Weights of a small transformer language model.
Size: width 384, 3 heads of 128, MLP 1024 SwiGLU, vocabulary 12906.
MLP neurons of a small language model. Each row is named by its layer, matrix (gate and up: input weights) and neuron, and shows model dimensions 256-383. Each number is 500 + 50 x the weight over its row's rms, rounded and kept within 0 to 999. Numbers have three digits each. A neuron's up and down rows have the sign that makes its largest values positive.
A block is one neuron, or neurons of one layer that tend to fire together. After each block is what it responds to, as a language model described it from the Wikipedia text at the highest values.

L2.gate43:546489485413526447443551570478441554534526526428520542537494539531527550480432551525642587502388494466415480404562497474456493453467571548451584462577602497437516506469460550518459467491490511462542458499495477418514506543488515510518528561539507495454529512489466383446640491464427427554472538468496530423503473530496434535488496534550493521437536493447452406488543479485455526474446
L2.up43:489417424467377525483523567468455477614515598431545509604561512533562541519457551505651511449321536506492471502519543548526477460468540578545490474549609548377476513498556516556468422466492421459456507406507556535525385525427500574463480569481529515537511411533433493502584599570497487550531437512472519429515477464507485553482519481463488491505529492425486428515438485423486543487430
L2.gate176:522469526484609451471474485515447563506494491478457504410532616423578557512495466475432387613524483499479576517442507463484540551498469485544508406435496443485450594502499476410438559420490392516494487516528476542497505464465462469554361444553509573503490421494534468471498490467439479445439567478575493496526509504488612507514564475494517454436422485472591523459453425504576541482454
L2.up176:485480512519559482446541517555540479488531379486495518441570507487497460518447433502544463465484486472456502541505480486535489572527553375486562420537461476470528463468605473455480525445534374439407531500573517667390508484440509595547469485525435504584439367459472452433520539414532454510498503454535461478549459402542477482503504413579524470438478427508535487537448456538523518513463
L2.gate192:581527568431529492519423493556446490463479507479548527513515449520428475559562548438518595536554491636480471529550466402517437591536572435600535519481436495517477446461511495490411578539405552534501517456490514545478469452535537526622396516599494536451477621499408500392493487526540548482503470516435505481452476527499519427454516494520507533562476508583522457486438530575542446549481
L2.up192:454503475459518516482446546519493492473542355480548621547531590562501417485501484446464486533559418542540471507550456492518538537494604483415588469484511473520508444471488462473517479567514456467404475429504485470562477502494469428651520442500552515417554518363473503454577457548539556497625424485400501524487539547536493370451463458479491539495452509492415610551507580509527538472502
L2.gate393:494470550509431480470478492478491576489474533441377528373487528455552511529490514508530514421456520519464418506459581524371442450542527519536487433537528470496479507446481471374594524529456510479517487424544415529549484468548541547508501481528401540452520460457536524348496523509524364538430387454606522423470518527537509460415493469524539487517482492488547463509475534558462534492520
L2.up393:460431490540540450500509444567577522469465511493469479555535487455448576482431545422552531538496504522438512512546481512562544564494507596566438488489486502480406413574473430490475545538493529468526489486474494541533488531517566472426501541507456404516500482466344489437620612455502500495493465550514562515513463526545527495429494452494440549510464506512553535530524443437571496453511
L2.gate524:418397498477505472446539512525515505535408522476378473615517505516522537440497530527507493555539452520400512558433467425496442492563516592467509506425607488482534588481539477461472518553601547460474527571515523444474507494516558516476497499531557510532561546447585507545491433461528488513494494552475452471483490599466482604552498448466473429529506457502560539470520543528557504489548
L2.up524:523501503478554402529458536489509472546525535556458487512505453474476508464517538474486450486520458525461554583595467519586519548565474587588544484512498476446422519495519563448503449507427527466469493496400512501460441484462488522582470532524461399461519589553513558469537566543504481444451455488525514442425420499584529514426487492540514481517565538498519478512489465495589436441571
L2.gate692:462558443493609490550520497515448437494538552501464528512509519594548546546495434529499464524479451526513475482465527479579410507597435534520521441526495516402532531514447536437520471506465493501429470550435481434506496576598388544564475467514561464564514557527556602488575478555604466492505493514570436421511527453419526494536458484408515524541511413539549446549521484514493532485474
L2.up692:428431564471635519543452538491541502466461496498457515549498502477553498464423508441556497476534480584476522502526368510457414570584467510547459511436372489457442539452513426477451504540452582442446447484475521606477499572531501495468520466542523482529538578493662525420471533512549454423451430567513463501438499534536529414464460457464425487609495499462482437420512548526496503484508
L2.gate902:592468436577578497451597430573567456471533518455383550445475507466551559469574508464490528454432443427470545535429502626468454491534486548510566481513608448423439415481473537456513564464514531593503591486549465563484548523455525545474439543479471503511422448561481442444587507521441429544529517456561648445552399440546471497526476535493480536487520516498548442431396459552429571480518
L2.up902:474461450561481492549452538539523501491422557465527523424552552540530577538637541559503477538366485492449484429516459571412450500494482521580642469520536500474467445488573528581555495444542463568447534592540515533418489499558466561483479519495529507508431423466519594494491478458492485511466500463601500442523546423518421508507491467466457577459470408469556472472494475453535454498496
L2.gate978:510513474469434538464505425614494557610474531446391538405493457527536477498469526452576525473439500482504498557542545534463431557511484585536442480422516523535486471472460525461531630445465470492580583460494490468486456448538486537532508491516522580486534424469523516445515573600552437475375436506422470460487620380465563494446503593538478550471451512488553429470502433509533624542502
L2.up978:405508485494521487556489503569489516538420586498497431449522440495496480482481431372475550505450527459435499601552525501562493498526540538474450521374569430546496474526522502389442503499540478484601468520471477503460467441447639556479530505500426512541519473477411534466593590504501478481435442464525547497565468461502442512462472508497485569501393519510551470493550453460510560505468
Description: Paragraph-break newlines. Second newline of a blank-line break in Wikipedia articles, especially right after a ==Section heading==, before text, subheadings, lists or tables.

L3.gate114:491479520543487456565511484537459422485351559587525523442493467475545436567484582449524544518415518462481511523436474549505531440465436537431554430498466562491585512494497460491548495457522522441505504461402491554560515514510467456527446583495519616454551533518423514550444565545451480380571443530477433497475397508486485521480404517499528518494394469472500515525514520617542428568520
L3.up114:541442454459541555516476466568571516494451612519503533469517505527484443491627546513506461445539476530502502510405532585576489476510452538474506493410501565513459489485533577538413610502453555542507489574457459563488505471529456464486436497502486593498527594564530425480457534491553499404433508445452457547484508537496448478552489515509491481474433511533483471586412523583553512417500
L3.gate232:540489444458550456540547462538595501489513594467508486569521512541556550603487504475490595533550532523522533435606489500529396436509467556500472550510579524475532531494494540477474478561549502493491491519475397454549518477550589510526493445484448548418582532522477409535537638480532437500537455539484655562554539546469465452539476575466526599572534456477503523503523479451463546510480
L3.up232:503455495479442493449533451534537539450573503552533501547601524459487476480452517439512576511619491643548497485606559553524460434431503524485513547434604549523512480565517578531380462445549507438486470535484513400529437469563506468471556490519500501493533521509506472409436526450448599484542486555504588458462594545502494576513546535507496491643573415407441501446518477392509558522440
L3.gate431:510555544498605501473497568559519462456468510498515490553554522532564419399520557553463473479586444454443470562547487455418609494475579426497516568438578590537475508509443436403451525477496574555518532498456453489507461513482455525505552522571501469555474430426485443502430523471471552458458485485514466382594527580565527592531600536444496478496529420498468523502525525477431548515524
L3.up431:552484553499346535576558459536407527373520580523401425474485509510391474589463487536499511485549470558382524567549491534505526518485477499525460472557490521532505562454491398466479522505512592535509589516581420501531583546578506498639386447530525385549566569527558580479402523560406477454473472426536542455443492477492480544534466494481533513421546526568560475501492524492511529521546
L3.gate594:522503458431538455579504529500515484575453437438479395519501444456497517555443551471512501555548447424479486445459544523548418504448628516551413502541549494489492469497539474482489365550571449476479515533518463578453451397478441534469488532512434586463426496594484555596477451554374482555403488440497465536442489469532449463495559474431513383555450497474478402454395490527432586467439
L3.up594:593512416506490481473561537512483521575547458458494500413493449407470508562450538520450467502418556482555499493430467458469523560559597465527474557506427531465523471513540567456553502551525423449428513567497537558514472463513415505494472461570589545502477445596445433619523472551529524410506479531533464486472471450508462436418426458526447410478501455543527451406417514400507443522466
L3.gate698:533515393492534471524574613530570501466526560488483386451541549519591520530527548464502536448523433437490554507656531418546492436432477464416551543441530455527479513491569543435461540408546458472459408590457467492531442569518499399664494438458485510416499469424579508492482506505512444535527536499439541512512490466473525389472520546370432504520454458468501469476517455487467451433526
L3.up698:547543422496505443482485559532545543553433495567555386567471464492514527568561474462487584541524472512454514549513546571443452584476549501442552612451507586597553536556548520595430511460542499470434526510496453444497451465626516507428502526436482510492480499540488539472552547559511556473497401527564519479508548485518435606488485542480611443523531606483576513528439496527561541517510
L3.gate706:467506517540471485535512493497557512569465516539462617433470461551497490508592600488509559527449468455479472512506501573524482414449470433504479547453491506461467608504498433581430480544447538522487500527479404444515566396566548565461466505488522417453587536527486593428489518514539490428472478528468541441509541490511518589559560490529543494491491517518547499434483513423538363579536
L3.up706:529529551477548552494537546522510493510453542584486501511527391584496519556464585538577588538543497517554512480514508541574438568413517503526448501473498485514532456478476481559556547555557473526517567435581462562408556472473582474433537535466508495534517452539493579513533518579476407505510500506506540536531518439414454451558453535540477547506524493505517514508481616434506529492527
L3.gate788:581501481594543455466544552520501596495605473549520554427473504482497589571499531491417494517531443498481485574541537551491556460503447504483521543403594640460563537576545502470441479473538468570493505448386531488426655500459507476517395541495591539544579497520517595492465499566507446438436544449565528496565548398518455488488540579408536579466475474470500556577528405531398563502478
L3.up788:552561448464494406507511505511531494523540543563509477602573459505602532585527434454604588509497522518466491607554466559474510513430443499440539553505499483440415556476510554474539548521549546508511492480464404480423454397510558527541554424509469610516495549580410479542578509544542434467388594495462472507525583490547453543501536506545472475433466473536493541486488499416578524451454
L3.gate934:506499588439528555520594447476575495506431541514412506556511472445503452556461383546518421625527531482491468583548428532494526473472501509567566541502522473427525550544465421540570515480454488422512455535448483543582436449494491512457508590467463375475545501559577521504521563445504494447439487520503489513485522508493480527510475515365453413516541562446519527365534477572564496519600
L3.up934:511541472485598395478466571536494566456398497553504563432595483528600505534559544464415519521462482530583466460499525467465509499521489456506524488485517524458432513410439456484539587479474475392449471519389534383465516435500586478480390518545540537562515448448605587532437447458537482487424530504579460491497482459545620463452463553510425499515502416438590496524469516471484527508470
Description: Determiners opening noun phrases. Articles like the, a, an starting a new noun phrase after clause breaks, prepositions or dashes, plus the line break after Wikipedia article titles.

L2.gate24:492524559455525364484577477570419468496558511474474418488466487511427532529557411567453458440460475566508577411477519478513527413522444540387454466515480578499418485510481487476451449451552480499565567491513490457539534476501427490553588450424530447527501473503580418514499520452479485447412524479519467553572554478427492567431472582448469472378469480401534604452585436486563513453530
L2.up24:449527537486514382524542580500540417500466490450567437468484549511480489559524516528499529487478431492443538518418484473491463492552537505459529437510572516454473478494492516489479430487491475470533433445464456464559503465488464476552546556473391494619528431440451533470503469500549505451511548532503500515493463542484585500410537531421464507424464543421428591502536509474544524554560
L2.gate366:491552562513394539459595495478617639513446501445494486475505502503519537490512510482415492502473485450477442568523467505493469531392456525512570561558512480521522559561499474483534499509479524358444566596540405513471526490472499558526492522533485433552459449489397530540564466535482472355495518501521471511555447533402515479541493519489558614541571598465541516509497449524464514495585
L2.up366:490548447580553407472497503520524405493495450504448498454605550443537492599414489577576491526547516458477425513422509520477478451493402458455493502427532467562476539565508468527532492447517596478545582584465434457529521429495515530445518599604513568448485462430506426489520542421454503501456580520439571389587541479450474603509588545470463462426535452467478504463487493545443444525476
L2.gate480:465446443440450477547450476472492512422482558475431600433501531462588461470553425517492604459439542532545532536540504481538565529497495379499482548440492541532496540418456434606438425631499535466499487471413475552503472515564571543632476485581487508516478469420495465524521479514457485422523555488468520442518598507415573510482466599526442463631576413540552524398484554431544530520529
L2.up480:496554469472441486474475515454513496373391544562445432418470567461474462428519506594483483429436548473517447584517560534498468514483468509488491499444515526487394490461566418459490460519530471546408557459490434604414487553468523511546588518525582536511497423466476464449476500446480472423542528482493431472539555486509637491608544484483539555532487540517507506441461526607570480478521
L2.gate499:550555551576558521484497553524525462505458499550534436444543552487484447499526510539515526591573496518537571578524428522463479506519432509490479584528518451605474559541399437472592510395440497613501503426456415468487589523459490443494486495519470592484441593493481391538632529396480466483482563405531458560425503519444499494469483632463580611427463481487531505574560561489445548482460
L2.up499:472510555431492420569473361515397489476486552431401529540504487570529493507469498533453488456450459443443492490490454472468497486429513559527540543488449452362400457491519483384563527531632491506459614518529444619375472431440467455483468529481446550558462491516514481523470458482437488549587452509467478461496466560524423627548509456463535397498469467560481560382461535517539431519464
L2.gate629:524448552530562511494518472514588552548502560525390470505554417552413504488569625582539551535491502572406514493542502456449485461521482539482471531444467450406441492478497512443501590484547592518552597465480420476497604450473501594504525550465551444505410526564576462442437564487494447503565498399391460445485499513584507443522502478466454418404487533450589515545398594446530489464429
L2.up629:503538472440485483501580442607448456580550583515548431495547516562507477398474554527529496492427490528458431520547579507395502346489540573506466518527540542468489469480571446506452437456542519518589550419524473403525533446448532510630500425444468492460503526471514492564524590524508560513555461511394509426558478529527486573509543491503506410543502487393586554506457539510510487569480
L2.gate763:474385425557537359544534571530583552485600517441477552492449552486500479533541440350500561561447511569478466483500486484550419478449540493499450413569577461464468449548537536466456523502494529473462497513535458543579504569477600389506556489488459550561466511431513494544428505489526494452509485425495473451470620455512467446448544469409516530526565545532512517528430414511489510485539
L2.up763:481515558510513459476504539493491442529414517522521574587432514507566443473563470524506506426536482527548470502524450509511611518543441431523521497438573513510547500500504502472502514537553565481524553581528550475495491482470462505480523501503564475553433518554551403382447522492473582456517566470478508482475535438527379483534487524495513504402468483512536541597516560514479552555444
L2.gate997:553539624547446538545484545492471402528576494540456512504575469425527553516534444475570441534522466526450540420475497562539513619522541511478493466466463592514560473466561509522511442461460530550419541511520477557523523416401551502571492524433477524578501468489433509396487490429505502466490559422522547420497501403642456543507553519500491472483584459516537479451394564463555560509482
L2.up997:498479481420570581561513520480492509522514564510479506529484457450462577658571424494611421472598486487506504486524553598591550584504496637504524543502445606537525526484539491376541486382450498546456495509473468511548519468505496483547499586416530538494382444539473589402470429509481411464567503484472561550517515485573444575503517596451483500540520427510511486566576526535451516532542
L2.gate1005:602477581506476557498559487529578475559526599574490549439481400466447525536499555534634576470567598506419463553530428611465539512554473450415514516531462512526511546575484548457487574493471514452466529480465437564499484467428436534570459434409554445509540521558480430486513525539385455539470442551464464407540492446488502498497534451539550517590503530443440455573563524570488405435487
L2.up1005:597521525476496545606533546550467456470411479465602519528423443441586449581560539548537558469548525520552519508522349477479510455499466486482483496501443495525647426497499599567467416441524501583550473531419416557529474470537476467485435459417574514512449496514445592490510486568490470618477486537553454439611536565526359474443593470487430441459475491505492475427592506599534430480495
Description: Article-start line breaks. Line breaks right before Wikipedia body text begins, after a title and short description (Austrian journalist, 1999 single) or after headings like ==History==.

L3.gate134:545454436485536495559562465563497539509481511488461498530545555567474480543494441448504490526502562449436541442550543539482562431470528513514453528405474485547577499495583553523509512452556474458534470563516508501446536526455435501563515605516470572435416575484590473471508521429457446481421503534518546498499474524441540531561499489576507475456459434517504470478447489394514452506420
L3.up134:512514488565475362450580497581479547655589510613467531420593466528499520579437446460579482575411387540457483499442480449463505444425513527448523632554493470511556447535448601491546440433520526432425464483470509516545476435552495487395489509433573522475589473498599501497578556552508446502502509539497474531547604453378541527555508492520412546557440355608492505522534477401494504513603
L3.gate277:490502495522426449558618515537460521496453433547398464453459527523474481490419551557493492483558524456419548473379578512525429456456569440459551419499461456521563570559505461534429437487390438541455492526438418595465550491486544520553515612448533460481512552483489464480489616464462456429456484395558432586508557496491422481520438522486485492474530520536505557429409544479475525560517
L3.up277:529497474462528471549550483473544543550428500448496538536483416538425576601561580426542532382497426516433462526494498513484567546527444444460456525484499522431505463448483522461471519418532441577503482550434519476489533510494502498471525507487607466455500441428436532500457596619474502482549493410397509472568559446512606520565557542498542535421474492566542543550512513441521518482467
L3.gate345:478475571556487413571493550529596578452420509478499564457469471513576491448473512476478503559357501545452444494477568527446460446474461440394544501435520464557383449495452516531506508481514525524495509487482508505475491495373532451498554432453530497490407467445534546490449492470510507445504422544453491483587489479410431549504518460447472520472491555526523448446458563539548558509619
L3.up345:580404485541503528557450425574456460496471477443486569479478547459484553512464435463534585468559556538496452497451500614510581458470439487439472500497445439469548507553487473440491503590506495496487414539531357534485542486460526505428563558449586489464519491572427499478451467565482543397511514403494492505489470585374459537631471554538515502525454551509543504525481545509575469476522
L3.gate356:580470536468493462496571505547480427450382572531504445522542465438549475507555540545531586559434492504492404498527495488377480461521528473469569551599452429429479427422503558511481409447472454538429534412497505487416493465531435534480517512536452470451495365383613569523509544501500480446518486502510596470548548482441422440586439497565526417535530469556559529561427593464469530523601
L3.up356:416490544420525457517518501511420446561500515403458570578514474543478505448522495456468577534599482480539568526444404476531504498521576512498474498447527530549491503461549522482473475440489527473444549512441517482504577471503528552556530447478514487458429567456485431459456548541498502513494637454500443525517456532478395669588443485456536545571488567456572480423478505494544591550501
L3.gate375:593482432488513382503397451437481540498474570486438502583440539540432529512524538482494504488538499491423577505424510475520514488538456523545480503475556526438461557464424493453392527554551452540445534475500445474551607476552422546478510556491428479533503556562561499447511476431482521483506488545466499526516562476523487493560528536605549541515456489555458461460506505516429464546532
L3.up375:428545487486350537487482436516530450572566567577486403495483469548467480526441484494488523456571490587468507473468509491558505419527464542474438587501477558499560574492598556514510508417499490444565603468451501464436393488518467472470523502472508489548493533561515455545543510596485474491452423493419554479491572461440464525571530535514493414476528491530494555568507545493474542529581
L3.gate506:451508520430462518556513500449520480450504539479430492588428506486484507472527526510466555518455423564409467489356543456515470508549430485484454508456463558460572535426492523506348429505465524521498558483470501553498542437524436524531519468375543399408511491508565589508557549494459495497554518534468453494558549446492504529524514520433539493550473586608486478577482535406543488586516
L3.up506:578510618427571483454575421566569441516494469525472605431466522537513622508562480563441570497491544446423469566516562531469415518531549493529472467509403462410544513401506623585494513516529537505435567473512451603485555424534514530440529540495485552495489489504529505511534516413505537487500526516445506615574393541470481515520527522474478475518486476523567595421467452471467445492564
L3.gate507:542512519480525532495582448522509450534394509573484535607471491503535498512443479524517470601408477494454443462549534464478492481481553635427429475529530539527521554546504477367443431511591546529510376436467477488454551504426534604503491507587509447568558515463498559330471470535489476474415454480515492501518511484466484433604501525537510563498530454580571477422498463440579559489448
L3.up507:574431545507533470497415582479537521602541437571555476529501535418473518559536471511522525427429454589458534492549581490536444505522470547611460554528557555495555510592529457522587506539479567487472566504510504481405466485537484559495564518486504500518537509484467562548505576522443503515372471472488588485490500609564406567448439535461397476565575501473491451457459508469550489500502
L3.gate585:602453527588488493500501553426460518428468480470385481490519491549503522540435482585404558413528433581534581546513562463448577518473521413611514571545530517554560552459533478428512511443453477547561494497484537566365506495509534489495455481399473634470425496487495584505549466475536578434461539463485475457518493508455455503450507560474497490617487494533418587460499472426491506496473
L3.up585:498474576444520526473528534509538450517544560429490466548504454654388490469422454589494549396437522564492502533516421542546537428515493515507494451517414448505468510501514530538513485451525502554454464527580554510461437426590494499552446493522598484427482485441524520565439463517456515472534547453521438524559431572530515414514503447523573522560496555650522513505539584501606478585508
Description: Sentence-opening anaphoric references. Sentence-initial This, That, The, A, often opening "That same year" or "This resulted in", plus time anchors like "In 2004", "following night", and line breaks.

L4.gate163:578409535599428496464475544492525487529504552480490536425454508513557516398518613400445535472565441484501502480462478473562420525479513493533540497491455519532606494387476527513422486439548560471474509566470531507464482454466470576438500501515477467468484562509503438528519554707542412434484507483400504549486557378535472468557473513566473453478455483537511505456408478521575521492497
L4.up163:581476410552546616479493518395498486508481597504527440425412449572512493477534551390502503489527535461503552614616470504490426412500454497384517597470509466428543524524541479453433539531516484539475542478431503517540494477582416563530454521498445433521498509430419485585513483492461463505427495454497500532429495541475393499501527506420574510435468538509561492501403458505484497578503
Description: Indefinite article "a". Fires on the indefinite article a or A starting a noun phrase, often appositive after a comma: "the Berghotel, a three-story", "was a Top 40"; sometimes fires on word-internal a-like fragments.

L4.gate692:537467562519490503458515473471397588475477461516453540531503426545549571509512648399541520492470517584464536568466428481441580435460530484451520513527464451557481475412505480578527529575473514484525541427449449561531451465535475497563545601503406502444392549459509554417510481455561504454432485481447577437461499497516502514553479487567470560552499501436482527394473489566445481509427
L4.up692:511436444549370490602537523542463446506590467554583514501508478519462477449470572457485459452423411432557508582633393595466468448518524557540533527421543606603508520552493476463371442450485449559580446369518361484509482518537430505541501488450508531416472582501430553446547477561455494545472493560430543464469447423515543506530528516480575547545413489435490546497497479607468497468445
Description: Sentence and row ends. Sentence-final periods or closing quotes ending long clauses (e.g. "this case.", "last effort."), plus newlines ending wiki table rows or sections.